MLP neurons of a small language model. Each row is named by its layer, matrix (up: input weights) and neuron, and shows model dimensions 32-127. Each number is 500 + 25 x the weight over its row's rms, rounded and kept within 0 to 999. Numbers have three digits each.
After each neuron's rows, "fires on" lists the tokens most often at its 100 highest values on Wikipedia text that the model never trained on; "fires in" lists the words (lower case) most often at its 100 highest values on Wikipedia text that the model never trained on. A number after a token or word is its count.

L3.up326:521517511535543489512452470532546519493479489512477506459463496510482541501488447506509534454488522528481504534501522504484542509515521537503530508483475460482512448494526480510502514488494518493471524494475536531519518514484576509483506497479492491496500504449492505517527524490501487472
fires on: " which" 36, " It" 34, " This" 5, " France" 5
fires in: "which" 36, "it" 29, "this" 5, "france" 5, "italy" 4

L12.up548:484476536487507506505490499491453519493534472476478465474442477469478499513476478476551485513465475453519490520473500481480497472506506485493504480496497531502505504520493484483565524510531453530481433520506546514493530525484510531487504501494477518466472526530522517438486453432495514498
fires on: " the" 29, " first" 17, " new" 11, " former" 9, "The" 5
fires in: "the" 35, "first" 17, "former" 9, "new" 9

L6.up204:537482495519534485497508456477488495501493480488549527453518496528485523508503502490516517488493463520466543520507524557497517512510492492535500452486437503558477482492492466475490470502456486483501508521506533522478523468526539473467485516501509494504494477468489495515526511508526481492
fires on: " him" 20, " them" 16, " work" 12, " it" 9, "se" 8, "on" 8
fires in: "him" 18, "them" 16, "response" 15, "it" 8, "work" 8

L3.up217:479504529462516467516451527513495481490471501484458516519476514485469473510477496597557505479486471502508490469543485498480481494484538487515514458442503488491490521492479482543490526489456486491542497499512515492534513496526498482458491511505548514489518498500541499476512451479513487511
fires on: " a" 44, "A" 10, " this" 9, " another" 7, " same" 6, " each" 6
fires in: "a" 45, "this" 9, "another" 7, "same" 6, "each" 6

L9.up40:530468532520537533462476442500480495484429520487488510470495523502507509514464546526517480483488501486494472496511476490481501544525536475496494521510514487493495482467523505502536517504536453538505498507487506530541569503488523515484500512468525477478526503514440482503489486492468486486
fires on: "born" 29, " born" 9, "ed" 7, " known" 5, " a" 5, "ular" 5
fires in: "born" 38, "known" 5, "a" 5, "popular" 5, "daughter" 4

L3.up214:478478539531530502515477523523533507474508511524475504516479516459484516473501461489482480474525475521518543521516504486475503511478479476489508505515459472493491432489483541484520493479498465514509518511471505473456528518527543493464474484529439520487509504549516520528526487477506490486
fires on: " its" 39, " such" 18, " and" 9, " also" 5, " Her" 4
fires in: "its" 36, "such" 18, "and" 9, "also" 5

L3.up596:465506445497507488496477488479492504489511492518505513452544524494490525493505465489486526499486463479523485516509530510473497520500521489459473509468502492486573550536514480479504547477534502460496522534521477453503482510450513496527468502477518455443489475504521463494508476480524524519
fires on: " a" 52, " Austral" 9, " English" 9, " US" 8, " American" 6, " ph" 5
fires in: "a" 48, "australian" 9, "english" 9, "us" 8, "american" 6

L3.up277:497515517489484513476449503469499539459545533472514502501480505466496439454499476540517514503459541521532472497511516555506526528478528527528498498511482515523554469468490446533470494509514494482519524535521458527494555508513487517465488469467479471464487512497504500505542492482515546497
fires on: " his" 28, "'s" 19, " its" 13, "A" 8, "ior" 7, " National" 5
fires in: "his" 28, "s" 19, "its" 13, "senior" 5, "national" 5, "al" 5

L4.up637:491491477481477518483486468532521490497498492494547503519448504488514525492516514520484496505501504499520498502515489490496491495476474490447514529521526507490499480508513527510510497469520494521496465496499475497504506521478515448491516518443520482498486473484451498525489450473507515518
fires on: " there" 35, " to" 23
fires in: "there" 31, "to" 21

L3.up601:482468519492479495541514497523509489494466511506543506525498499500515473474471436466456491537513486518510512514490517511504509508430500500533522515505516527477475507531513505553469525488458522436492492512544491453518484513440473478496522470512462502479486533507549521478499480523460464541
fires on: " both" 29, " between" 19, " many" 15, " any" 15, " some" 8, " other" 7
fires in: "both" 29, "between" 19, "many" 15, "any" 14, "other" 5, "some" 5

L10.up575:492498484451522539516520503514492480492486550519509534505503497495462468473458505515493508505497465478499528449493459507476498539486508488509536520496512500503466499468493524515525492509462496458466476542481532465532489507452511523473528472515458480493501495510463519498511500465471474513
fires on: " the" 22, "ult" 12, " such" 12, "uch" 9, " due" 8
fires in: "the" 22, "such" 12, "much" 9, "due" 8, "these" 7, "numerous" 6

L3.up459:496507493479478493478488519439447533518442523496528531510470516472485469495478482519504528522478482531490523503495491493449492513467457525497476509538488534507471469503489493510457529509550529511527495511487469459524479484537512511513554472469458505461480520510474514536520461545483509514
fires on: " the" 61, "'s" 27
fires in: "the" 67, "s" 27

L5.up473:482503494490496447485485526519483453516519507475536493497531477481498511494451465521502533522563505505524507466545542534494529508482495526504487455471502523513488527497500510462459532513513493490526525502484480534520533527503501497500519438501451520509484478518496491531532525497523485502
fires on: " who" 22, " his" 19, " because" 11, " as" 10, "ther" 8, " The" 5
fires in: "his" 19, "who" 19, "because" 11, "other" 10, "as" 10, "the" 8

L4.up256:485512495499521481533497498551533481497485448505488513492507509528491477539493495500513493506485463509522458486532479511495514537477492496530520493559447498489494504510518489524524532452496486484476523534488525482493514508533435504524466541477494454535559503521503491500554497527484479547
fires on: "though" 14, " However" 11, "ther" 10, " that" 9, " later" 7
fires in: "however" 17, "although" 13, "that" 9, "other" 8, "later" 7, "when" 6

L12.up173:505488458469455540511499503427514498470497462536486524459554491481533517517485482566525525495467492518498488483477494456507509568473486503505498494526487513473479516562532509495497536470505450480482477529524489511516486490464515510508486484520501560522448488468495509512515487461492504500
fires on: " a" 78, " A" 17, "A" 4
fires in: "a" 89

L12.up454:509480481483497530457456494516503497479509484473503508476472477519469582517519470521536469535486478438537501508491501502510507547527493522500486477521501516485492484445493505532457520474535526462536470487531507534466496473483539525435539485513505490467485493498504487481515532465463484505
fires on: "The" 55, " the" 20, " The" 18, "the" 5
fires in: "the" 88

L4.up30:452490508459492496458467559520489505482507483540558533483510528521507508499452448521504488488534459535500508487515507472505482462504502487499505475514460543495490474471498493514501522503461481512476522503474493498479466480492488498444483545497517488472484552478448523528517496487515491532
fires on: " In" 57, " On" 19, " For" 6, " All" 4
fires in: "in" 53, "on" 17, "for" 4

L7.up495:456520512488479522544501506499491522481470537554531504520484503501486503499490472524426518541454509472531484506505508489507519525504520475481496513542530489520481519451522494545507532510473468471458486525513483495481519554513468506487513500476476500562498477483495504508505486486487447479
fires on: " the" 59, "on" 9, "press" 6, "am" 5
fires in: "the" 59

L3.up320:472500480544533529492509532502472480447525485486497491518470471537526470524487478516479503500471515468518546471541479492511538518520452540495520490500495500514535569491503530517495476481508493500491506543481498509456491488533478481542508539501481497490482486546490505542522510504502451509
fires on: " also" 53, " as" 16, " known" 7, " now" 7, " found" 7
fires in: "also" 53, "as" 16, "known" 7, "now" 7, "founded" 5

L4.up613:475485519478481472486489491478501466524469509531553501482533504523469527482485521480491504501503499543532512489478476462535503505507520502500509500522506477495500481499478536465521530467519492479516461468503529517487503505510442519515474514498491466494477516473515497500467482506470485474
fires on: " of" 29, " the" 14, "ed" 9, " first" 8, " were" 6, " been" 4
fires in: "of" 28, "the" 14, "first" 8, "were" 6, "been" 4

L5.up618:484507523497452537522514533449468506535507498486546509499479485530464505491508480541511504541481518494492475523498493523544523528473511454508527535536484456523511526487512509492490569491443514477494517525493461498489494509497489463506495454484497480504494519511488464515498540475482476492
fires on: " by" 64, "er" 6, " present" 5
fires in: "by" 63, "presented" 4

L3.up609:534526520563501483446498507458477495515509484513512492508507532511553511510533491498470470521477565504531482471495515512510490552513493495520496543466476447503454523502502503462496520477506499452498518475518496485457508509473489464518511507511506465519469515506488515506495525501526443461
fires on: " by" 26, " house" 8, " pop" 7, " feat" 7, " Rec" 6, " Pre" 6
fires in: "by" 25, "house" 11, "popular" 5, "include" 5, "act" 5, "towards" 4

L4.up399:510464500458526485537478527489556545551499496525540507489505509542515483487460475499491509488517488561482506522565528468475512461488483477542472530493492465471506530493508506524504493483542529522504468486479516506497497523522496461448484457498469509475509511507508561491486517498510467481
fires on: "In" 55, " In" 32
fires in: "in" 79

L3.up84:539500500501495439497501474524509494525475520495502487542503490530480474514518528479524471509519512485565501493535511527503516559511524522507490523479546450493498522438507491488539512453491546540521472505452492483517521484486485482492526521431467491549504486486466475500543522510505459512
fires on: " that" 61, " because" 8, "though" 7, " who" 7
fires in: "that" 61, "because" 8, "although" 6, "who" 5, "however" 4

L5.up114:514489535530501486478513444475497489519475543489505474554559496509508476459486547486481524481521481490492521522487531468515507518500515514482526510492494494502522506486478494490497471474496507498499476502471533541534497494480495471520492533465455499504502499473515501483505466521461450506
fires on: " but" 49, " after" 6, " that" 5, " based" 4, " by" 4
fires in: "but" 49, "after" 6, "that" 5, "based" 4, "by" 4

L3.up327:514523493518498521484481506502500501499495534462558500502524517462530476500527551520458514502512484493495478502472534491515528527457524487522516500496524489534490474421467488499457544519479486447565471504514513501503472485505486486527524549520540528468475447516509479443448522471530511479
fires on: " War" 39, " Division" 9, " Union" 9, " war" 8, "eral" 6, "der" 6
fires in: "war" 31, "division" 9, "union" 9, "warid" 5

L5.up591:472515490499484482527501506501489478503496495524576485481473447499487433509432496494483495518504533502490522487466473482452520504533456502511546507527484497482498486531504554501521517466469480509503514539467488548550495474493527500519538514511445523489528461463518498452494469503511472510
fires on: " also" 49, " later" 20, "ually" 7
fires in: "also" 49, "later" 20, "eventually" 4

L4.up251:541508532516458462529463464581540481470487494540500524496520500469498465449466495465466477514502490467485510517517496519545466500504506510496514493517475488484518491467528514493507543471467526510466490499514526475553543521479505525472472456493473503431523532509489522493494497457499494498
fires on: " It" 49, " This" 25, " Th" 5, "ip" 4, "oc" 4
fires in: "it" 49, "this" 25

L6.up384:529485470502512509502497503496495510476523459496465510515518466491519455469481533499501489471495477510462484511502499465539515474493503495527465510508509494489509495520506509506474500520524498487498571504502506523436470528458558507549486450503526536506483457509540510464523533532538529480
fires on: " he" 55, " she" 27, "he" 18
fires in: "he" 45, "she" 20, "shelter" 5, "hematopoietic" 4

L9.up377:487454447478516501486518498512474484505482503464527505466533537468486486464482508510509509485511508524436503449544483486524527523459482515523486474460494545499524464518548469505479484475489521521459457535501539490528482512506481513506524455501484501484496503509493481569509454524490507502
fires on: " as" 35, " As" 15, "om" 7, " where" 7, " h" 6, "ess" 4
fires in: "as" 48, "where" 7

L12.up189:527494478524476478513492501514536517495482466507497471463532482519467505452510488525495514464459449533543508451475474556518524439516476533521493509478506503513489511519520452518515508452479525485508459486497496538474487495487486470520478494477473497503452510514480509503459496483515521548
fires on: " the" 46, "In" 22, " ex" 10, " trans" 5, " le" 4
fires in: "the" 46, "in" 20, "example" 4, "least" 4

L6.up42:550484509514501486492441555499486489499530511497561512552519517500491509516522495487508539491492486478467465498497533495506522520420519505467479488548505502475460492525541474498508502482490533504505501509515475489484512539495515528486436445488530497479498480467550512465506478515472506509
fires on: " a" 81, "i" 7, "a" 6
fires in: "a" 82, "i" 5

L9.up263:496486512468474446514512497512489522514547522453492458480473482455488505472481496509470543467476464543525525475481499502485519498507481489470484500544489472515514544504480477515539483498515498488516496525492497587516472505456512481502534499489530505500494538524554531532510509498512482479
fires on: " from" 70, " November" 6, " London" 4
fires in: "from" 70, "november" 6, "london" 4

L12.up394:527505511526502519493465463489465475457497483503510488469518477496482502496493564556482510503511532508488488509460461511511539511536474504501523494451540495548483479513491495482525480497491502519481541494524461503483532507498485467483485500506525535490487536508526462529540510512493500504
fires on: " in" 37, "s" 19, " s" 11, " the" 7
fires in: "in" 37, "the" 7, "a" 4, "on" 4, "was" 4, "years" 4

L7.up388:468508476484508480508456474503479505533533519466499526524481526517467508526494488529498479448491532482479527501495471501498505535498535532480470526528503505482509465528455495495468517506517550484510508523485464492499545456463508522462475518482520482517500512498534509514488517494510510477
fires on: " a" 29, " the" 14, " an" 14, " on" 11, "d" 4, "on" 4
fires in: "a" 25, "the" 14, "an" 12, "on" 11

L3.up208:495451494449490532462440487493475480502468469510500507507487564507487471488485491497483515532537565499493531472534505494491493526479530554500518442472527465471489520492433511491515540488525498493502498502526509546522500518536507466459479463474501477462494476473467529503500515533485503487
fires on: " the" 28, " a" 18, "ay" 8, " of" 7
fires in: "the" 28, "a" 14, "of" 7, "an" 5, "population" 4

L4.up544:483500485449466475463482506531470479496512495533487497483503482525472471486495477519506510507497447513535520479517498532482508490551507536530504503471516502537505542451480468488484539497498448504489505464481505521495507498491522467505474434502460511515499520557526513509539497454493478455
fires on: " the" 42, "ther" 8, " ab" 7, " same" 7, " first" 7, " any" 6
fires in: "the" 42, "other" 10, "same" 7, "first" 7, "any" 6, "example" 4

L3.up267:512533512483502486529468511531465486502485477478517538479501527518507456517491558542504535535480482492493550512486556482486479506500544519533514465523490475436523471514459462466498547479474454461524516528526501487484477498495506519470489537517528495459482456514524526514498474459483494498
fires on: " a" 100
fires in: "a" 90

L10.up4:516485485503454528489494503500457517494470484513540519502521501512509488464493511539490528546492527493481550530462501523488514450555539457495487476507498487453497484476520472498531555535493493516491502465499486531493471524498506524468497519442523483492477507485509476476524479455476485496
fires on: " for" 94
fires in: "for" 85

L12.up435:486451501519478494495491510539510485492469466511580494499506527487532490491481529498478459560483503513530515508498492495487510474524533486504511527544505474506506480466436524513499518518453477510509520480512513527486539488495518523498479494516472519485485509483520434461493525469497530479
fires on: " two" 17, " three" 14, " of" 14, " the" 11, " four" 7, "le" 6
fires in: "two" 17, "three" 14, "of" 14, "the" 11, "these" 5, "four" 5

L9.up489:470483505465482544460521487510494518511529501508503479513473497536482470499471506489507511458516526458532573508536545479513517529524547523488540496489483456501508442505472539515473474475491516514511477494499471544472504533503512514496515453479484497522499504499486506518461451479495541491
fires on: " to" 43, " being" 6, " have" 5, "um" 4
fires in: "to" 40, "being" 6, "have" 5, "drums" 4

L3.up239:509542469465510501510453478484461506495478520501548502487487521469506469482436524500529479522532480527499486526518496474507498464501480521475502503532438556499471494550514546525530492492539550472483510524502461522503498510465483515489503509488487452483501523460447556479481529530518506492
fires on: " to" 39, " in" 24, " of" 16, " into" 7, " United" 4
fires in: "to" 39, "in" 23, "of" 16, "into" 7, "united" 4

L12.up169:440466498482544552484536507510520535514480512489541505486486494534494488501517571466504481531499498515513496471527515458471488511492540513551541514489524481481466499498440504469539498483525474491501501487494545519504489527442508517483490489481464493494469458482464482490526498432519489498
fires on: " This" 28, " a" 17, " this" 9, "st" 6, "ts" 5, " such" 4
fires in: "this" 37, "a" 17, "highest" 6, "its" 5, "such" 4

L3.up156:500529537497466489480513451489451492511508458514531527479510471531462485536536489536518516497471503451467498510506488515495483554458483505499482508534500504520500453475448513487493518491489526473462477452480518495528510469479519544478495517526491488485483535528485475454484534508503487517
fires on: "The" 31, " gen" 13, " Sup" 8, " The" 8, " sup" 5
fires in: "the" 39, "red" 5, "cup" 4, "location" 4

L4.up254:536481486537536473476516475506471519515512517543509538557501482483502513495535465476490468498518511481507514553523492495506488492548483504450498473486462504482508460498462469494457490511511517487478529502472493528501515520471516478497533567526495494579495505499510461525480483494533559495
fires on: " and" 75, " who" 8
fires in: "and" 75, "who" 8

L9.up345:461501535526519539476487471480476512542531501489455532479506533504489471489490479528465497491497514493540517526511512504499502524525521489493503505514501481467551493545514546502494478492495488487452518498466504504512503511500511478492492498510507504500487506499475533506453490499504553484
fires on: " and" 46, "ased" 13, "ired" 4
fires in: "and" 46, "released" 8, "based" 5, "retired" 4

L4.up170:516482493501542479486518485478510481500535485479535553497511513515477438522473515484526490490513498503497504509564477505513489535519523520480442468490469471501484463497466541504476562504541470486486508455456463515528548490517512486470498503515501467474488529511456463516469547476528511464
fires on: " This" 26, " Th" 13, " which" 12, " is" 10, " However" 7
fires in: "this" 29, "which" 12, "is" 10, "however" 7, "that" 6, "has" 5

L10.up212:500518497510476486539500501518513552451536514513521535512524462499517482482515477459544478487542484515495484484525522466514499482508434490521543500478539538490497490517504478496474476479543525494510506527475506530478504491518489559478467481495458496542524531514494504473511505460495500516
fires on: " as" 20, " to" 15, "ite" 6, "In" 5, " has" 5, "or" 5
fires in: "as" 21, "to" 15, "website" 6, "has" 5, "door" 5

L3.up551:475510496517554507499459527463519527495494544489546526509472528524525492482496461517481464496523498505508508464503496491507485463480477484493495497482479498461512476524507533520462477512522534489524486497529504511492477528484513507431497514502507498485503538512507496523459489473482506486
fires on: " He" 73, " His" 11, " the" 6, " The" 5
fires in: "he" 54, "the" 13, "his" 10, "heart" 4

L11.up147:482439533472539494479517541512460520500493545531502541519524517498510468535492468494481520490510511507503543536484508500481497506492529521498469502489513522510518461521450473489479498446507483539538466512497438549543520499484509532521522462482512497464478549466472544515509482488495521470
fires on: "A" 67, "O" 16, " a" 4
fires in: "after" 15, "a" 12, "as" 8, "an" 7, "american" 5, "at" 5

L3.up210:542498490541530459511496488499499489540459558505544567540502522500495502497522481496521495454472528503499469484530532466504469492501425509523511483497470469494497498502538513459469501508499534458518480498507501493469511504496507466520533508501484517542491493490508497515495478532508469478
fires on: " and" 37, "ical" 22, " as" 9, " when" 9, " As" 7
fires in: "and" 37, "as" 13, "when" 9, "political" 8, "medical" 4, "classical" 4